MLP neurons of a small language model. Each row is named by its layer, matrix (gate and up: input weights; down: output weights) and neuron, and shows model dimensions 48-175. Each number is 50 + 12 x the weight over its row's rms, rounded and kept within 0 to 99. A neuron's up and down rows have the sign that makes its largest values positive.
After each neuron's rows, "fires on" lists the tokens most often at its 100 highest values on Wikipedia text that the model never trained on.

L11.gate328:36 35 54 40 58 45 39 49 34 45 43 63 40 64 36 58 51 52 37 75 24 55 73 53 40 46 69 66 52 48 53 58 61 34 64 40 59 53 60 59 52 65 68 52 56 46 50 62 48 45 44 68 66 52 59 65 64 56 51 35 51 35 50 54 42 59 34 43 59 56 43 41 36 54 58 25 54 38 79 22 66 60 51 60 49 71 57 44 64 38 52 59 47 45 69 38 52 44 74 49 15 49 76 58 58 57 31 48 70 32 71 29 25 36 53 57 44 52 35 73 43 61 65 47 53 52 46 34
L11.up328:39 70 50 61 48 63 48 56 36 33 49 56 72 58 38 31 58 42 44 58 47 52 48 52 46 36 52 58 54 57 58 47 36 46 40 33 46 77 61 68 63 64 46 65 65 37 53 56 54 50 58 48 43 47 52 45 60 50 63 53 47 45 46 46 40 68 51 38 72 35 67 38 71 40 13 45 27 35 65 50 61 55 48 63 44 49 60 52 68 55 45 54 37 61 59 36 47 58 55 56 38 71 71 56 19 39 31 50 47 42 82 45 52 45 51 51 58 40 39 55 37 40 51 42 38 37 35 38
L11.down328:68 56 69 49 49 66 54 58 61 27 51 38 55 29 59 61 55 51 49 55 51 42 45 33 45 43 29 40 56 50 60 47 59 55 29 86 29 57 58 44 52 36 56 47 46 56 48 57 50 42 63 42 63 51 45 26 43 36 46 71 61 55 47 48 52 34 68 50 56 30 58 61 78 53 46 65 37 65 36 94 50 16 49 46 42 53 52 46 46 58 37 59 47 55 44 63 59 52 20 52 59 39 33 50 37 47 57 64 53 61 36 75 76 67 47 71 67 54 41 39 38 46 21 55 49 62 60 51
fires on: " and", " of", " to", ",", " des", "-"

L13.gate146:49 43 60 59 53 62 46 59 58 31 39 40 66 43 36 64 47 51 27 45 57 39 35 63 30 46 70 64 33 37 49 39 69 60 61 38 62 63 63 42 49 28 44 49 55 38 46 21 56 55 46 62 55 49 50 45 49 47 43 53 58 65 49 33 59 52 54 53 34 53 41 33 62 62 45 56 45 55 45 64 37 52 56 41 41 54 42 68 30 56 55 34 43 74 46 60 55 49 65 52 28 49 63 44 74 61 55 68 53 54 51 46 40 53 53 71 60 50 30 58 57 57 51 58 38 46 38 39
L13.up146:46 49 39 48 53 29 34 55 36 47 71 39 67 52 52 58 47 50 49 67 37 43 47 52 46 52 45 69 59 32 66 67 55 44 47 58 60 52 51 43 42 38 52 47 49 28 55 42 59 49 49 55 50 35 45 53 59 61 36 51 50 69 47 40 66 40 44 58 65 40 68 48 45 64 45 54 53 33 58 75 32 38 41 40 60 48 33 39 50 51 64 44 72 62 26 45 39 60 49 13 22 42 50 55 37 60 59 45 66 50 40 75 32 67 52 59 52 32 36 50 55 42 32 51 44 58 48 62
L13.down146:51 47 49 49 76 54 60 52 54 54 43 73 45 57 62 50 41 54 56 70 57 54 25 52 42 49 53 27 32 48 47 61 39 35 51 33 59 54 54 44 75 46 42 44 41 40 37 56 50 50 41 48 55 56 31 80 51 29 37 59 57 52 57 24 37 39 45 58 57 55 50 26 40 29 38 58 60 41 48 57 22 48 40 60 53 35 54 37 42 48 44 40 46 57 34 50 56 47 52 42 51 65 59 56 39 52 61 41 54 56 69 52 40 36 47 68 48 56 53 68 39 28 21 46 73 50 54 50
fires on: " P", " p"

L4.gate279:36 38 56 44 63 71 35 51 47 42 54 43 62 65 67 65 41 58 45 43 58 39 48 49 50 65 62 38 51 49 54 71 50 52 43 43 49 53 56 47 58 41 46 42 46 41 30 33 64 61 33 47 42 48 50 59 61 59 37 51 59 72 35 87 62 36 67 52 26 46 37 23 55 57 56 76 42 35 62 58 68 38 46 46 65 45 76 50 45 41 53 47 67 46 53 42 54 46 39 46 58 40 49 46 61 62 53 52 68 48 44 39 34 57 70 57 58 42 32 55 40 49 28 58 52 42 72 31
L4.up279:28 53 68 36 49 65 32 56 53 40 33 42 52 45 61 69 25 52 57 53 57 51 48 63 63 67 50 52 64 37 58 69 70 39 53 44 44 45 53 59 71 53 48 60 45 67 23 53 54 58 42 57 52 71 47 47 65 47 40 63 56 71 45 41 48 26 59 76 50 54 33 44 30 51 59 62 44 45 70 68 60 52 48 30 70 60 61 50 51 41 59 44 69 53 59 31 43 54 46 40 51 40 53 37 58 38 49 24 48 37 43 36 43 45 54 59 55 43 22 66 36 52 27 33 65 40 48 53
L4.down279:58 45 44 46 46 54 48 70 48 58 37 54 48 33 56 39 53 58 54 33 39 19 32 59 50 48 42 62 45 47 18 61 46 42 50 23 58 69 57 71 51 52 53 51 38 54 39 58 50 34 48 67 68 60 50 62 44 57 53 51 64 57 50 44 31 41 49 60 49 38 63 47 47 44 47 52 45 59 52 46 57 54 55 48 66 39 37 43 54 50 63 72 74 75 11 49 69 60 40 38 64 44 63 72 56 25 48 38 46 43 66 57 51 55 45 56 63 56 74 64 39 32 39 62 58 66 30 69
fires on: " p", "r", "el", "ind", "ern", "alls"

L7.gate491:35 49 47 62 67 54 31 75 44 47 46 56 65 59 62 51 48 38 67 42 58 45 55 66 33 48 42 71 64 49 47 44 55 54 56 50 68 51 32 58 77 67 31 23 44 31 74 39 53 53 54 58 41 51 04 71 59 40 49 60 40 65 47 54 57 61 65 81 60 36 63 35 42 58 45 65 16 45 34 30 52 42 45 44 42 70 44 27 56 32 72 55 28 48 53 54 45 65 33 33 60 63 50 49 66 29 30 50 41 48 52 50 44 58 43 53 36 58 37 39 40 67 43 33 41 48 54 59
L7.up491:41 56 42 29 55 37 33 55 54 60 65 49 53 46 55 59 47 31 64 44 49 35 36 60 38 55 40 49 42 42 45 67 50 65 56 59 51 41 46 55 53 81 38 48 50 64 51 53 44 62 44 52 42 55 29 54 64 59 57 33 58 48 66 50 77 47 67 63 42 25 64 35 49 61 50 52 48 47 61 68 73 39 52 48 20 69 43 49 49 30 66 41 33 41 39 53 62 65 46 44 59 74 40 30 47 53 52 35 42 62 60 52 48 62 53 82 36 84 54 48 58 46 38 51 44 52 50 65
L7.down491:42 53 50 41 67 61 55 48 63 44 59 52 38 42 50 25 60 67 36 55 49 37 28 27 49 72 55 34 61 57 45 64 43 48 55 54 52 41 38 38 33 60 72 59 35 51 43 64 43 45 64 60 62 49 50 41 71 52 69 33 45 53 44 39 66 42 58 25 65 41 34 52 43 23 42 56 48 41 61 38 58 41 34 53 45 69 70 36 69 39 46 52 40 38 30 75 45 30 46 48 52 25 66 66 51 53 37 73 42 55 44 58 50 47 52 58 25 37 66 56 48 44 64 81 56 54 31 56
fires on: "w", "est", "m", "om", "erv", "st"

L3.gate133:55 38 60 50 60 44 54 70 46 34 46 60 36 39 26 54 34 55 62 38 26 49 41 62 74 62 32 50 67 38 58 51 59 63 65 65 70 56 56 41 66 42 68 56 42 44 61 80 52 38 64 41 46 58 74 66 76 62 40 51 56 45 47 47 54 61 49 61 58 44 70 36 50 51 47 54 49 53 55 34 48 23 32 70 49 73 39 68 46 34 71 44 59 50 35 49 75 57 69 49 61 44 56 60 64 59 55 51 56 46 51 62 45 53 69 42 53 61 79 29 76 55 42 57 41 48 43 54
L3.up133:43 56 31 29 72 46 53 37 33 52 56 65 40 42 15 57 54 39 56 38 64 38 55 80 56 33 48 42 58 62 39 44 54 50 62 39 44 68 66 60 60 52 45 56 43 50 54 70 36 35 40 76 62 34 77 38 67 44 48 69 38 52 49 30 44 46 42 49 28 35 41 64 36 57 40 60 63 43 43 55 42 52 44 56 29 47 46 69 45 44 46 51 51 38 57 46 49 53 66 23 55 26 61 49 59 53 58 56 28 31 25 53 28 31 41 48 55 48 68 51 65 79 60 24 67 65 25 56
L3.down133:42 54 23 37 72 46 66 43 34 51 47 50 55 50 08 47 40 41 77 50 50 43 60 85 35 42 42 50 48 69 33 55 41 46 58 38 35 48 49 58 40 51 61 29 38 50 44 62 24 28 46 57 38 39 74 53 62 27 49 63 52 44 46 23 48 45 43 40 46 46 32 65 46 30 46 71 68 51 45 68 41 39 47 63 33 39 40 61 39 42 47 47 61 37 47 47 58 43 64 39 49 36 56 63 44 64 60 35 48 32 55 60 33 15 40 52 52 36 58 64 60 40 53 51 50 59 30 67
fires on: " =\n\n", " found", " follow", "lear"

L3.gate504:55 48 67 42 58 53 52 96 69 37 57 54 46 52 44 43 48 49 34 55 76 35 38 69 68 38 65 32 67 40 56 49 40 45 60 52 51 39 44 49 34 59 27 48 47 48 31 46 45 51 49 56 31 55 49 35 55 58 38 72 38 44 47 33 36 42 57 55 47 38 29 46 63 43 49 61 64 52 27 41 60 63 48 62 43 31 42 66 34 75 44 57 42 38 46 75 51 52 52 34 65 32 47 49 33 36 50 41 52 61 45 58 35 53 66 49 62 38 33 54 55 59 61 42 41 62 43 43
L3.up504:56 44 72 53 50 56 55 72 62 53 28 34 54 67 60 43 48 42 58 69 50 41 50 48 65 27 49 46 45 47 40 42 55 50 43 44 33 77 43 60 51 60 42 35 16 55 61 50 40 67 52 57 65 37 33 35 35 47 31 48 41 53 41 43 58 58 59 54 35 56 57 46 44 63 38 60 53 33 41 56 64 65 61 70 68 58 62 43 36 42 47 36 52 44 75 57 41 53 47 60 61 44 52 39 41 37 59 53 44 44 54 41 44 49 67 24 56 57 48 47 57 42 52 38 56 52 44 54
L3.down504:65 39 51 75 45 48 71 32 47 55 30 65 51 68 60 41 47 41 54 76 43 44 55 57 37 71 66 45 40 42 43 35 30 54 28 33 55 58 51 49 33 49 52 49 18 64 53 67 45 75 38 52 65 35 41 57 48 58 44 32 55 55 26 35 48 28 54 51 50 64 35 54 51 58 43 73 53 38 48 69 58 59 43 52 43 68 62 61 74 32 50 25 63 51 58 53 47 49 55 51 59 64 44 53 41 41 56 52 48 49 65 36 81 41 50 58 51 59 39 76 61 34 38 52 43 53 68 57
fires on: "ing", "es", "ive", "iving", "ed", " win"

L6.gate18:44 39 46 58 65 43 60 55 42 35 49 52 49 41 45 48 48 38 65 64 41 41 39 48 69 59 63 60 59 61 57 45 50 54 53 28 48 36 52 53 44 56 52 58 61 51 42 29 41 68 52 45 40 50 66 62 37 59 39 46 59 64 53 44 37 59 41 50 46 34 42 42 62 55 57 54 46 31 41 37 49 64 52 45 50 40 42 74 47 46 73 34 49 30 51 71 49 48 49 39 63 37 61 71 47 38 54 48 51 57 44 73 37 59 53 30 51 23 39 43 70 56 44 45 50 54 69 63
L6.up18:52 64 36 58 52 39 40 44 57 58 46 40 44 44 61 42 40 50 47 45 66 25 62 20 58 54 58 35 41 30 49 37 56 53 66 42 69 67 35 56 46 48 50 36 28 62 64 24 49 65 45 53 62 51 49 43 48 55 54 55 56 58 67 46 51 40 31 56 31 44 55 34 31 52 35 52 50 50 33 67 52 52 43 40 57 52 47 55 41 35 65 64 54 73 54 21 56 24 48 53 39 47 51 50 48 44 48 56 48 67 47 59 87 56 62 53 49 43 56 38 44 64 63 53 41 68 40 73
L6.down18:70 51 52 60 44 65 60 46 58 58 47 58 54 30 41 57 47 59 49 34 21 67 54 61 45 30 44 56 66 62 67 70 53 54 36 45 26 46 65 63 40 47 46 62 65 62 47 75 76 58 46 62 46 51 50 36 40 45 46 64 55 49 51 48 38 45 79 37 73 60 45 51 81 43 66 47 45 35 57 29 55 40 42 49 62 40 43 56 45 40 69 50 42 31 37 67 48 47 63 62 56 53 24 44 35 44 39 64 43 25 54 47 60 56 34 35 34 65 43 56 52 42 27 36 39 36 56 55
fires on: "ing", "ate", "ed", "ise", "ip", "able"

L2.gate500:46 51 34 32 67 46 39 59 57 72 54 45 47 56 57 48 41 30 55 40 66 46 44 54 47 64 60 31 37 26 42 52 62 55 59 46 49 51 51 50 46 45 49 51 50 44 67 38 74 59 52 64 74 46 57 48 47 55 40 49 47 60 42 45 55 63 63 48 42 56 49 52 39 47 35 44 61 39 47 45 66 29 48 81 54 40 61 18 54 52 65 78 48 54 67 45 50 19 53 63 59 33 65 34 51 47 32 60 46 57 50 55 64 42 30 37 67 42 44 46 47 34 53 53 44 28 54 45
L2.up500:63 62 41 38 58 57 33 47 54 49 38 32 60 62 64 53 35 34 40 42 54 54 37 50 42 56 68 48 37 23 46 57 33 26 64 40 33 57 35 71 58 50 50 56 40 39 56 53 72 63 46 70 36 51 54 56 55 51 27 61 57 52 34 57 38 51 64 43 62 51 26 53 49 55 45 54 65 47 59 45 54 43 48 76 43 61 79 09 51 46 58 58 40 45 61 41 65 46 61 66 49 42 47 50 77 52 62 74 53 33 61 55 58 38 40 75 47 42 52 39 33 62 71 51 49 43 62 37
L2.down500:49 47 58 60 50 26 40 52 41 56 51 30 49 49 69 48 50 63 41 54 40 70 47 44 41 57 65 83 43 36 50 65 31 51 37 50 37 52 34 40 60 44 53 67 30 31 37 76 44 71 51 52 51 48 52 54 48 57 66 59 60 41 54 50 40 42 40 49 42 48 49 36 57 45 52 75 43 47 62 36 36 51 66 33 52 46 44 34 40 54 33 37 51 41 28 48 78 54 59 48 53 49 39 62 50 52 67 54 55 32 49 49 40 53 58 76 40 42 61 33 52 49 66 42 52 85 40 46
fires on: "ome", "oup", ".", " brother", " Queen", "other"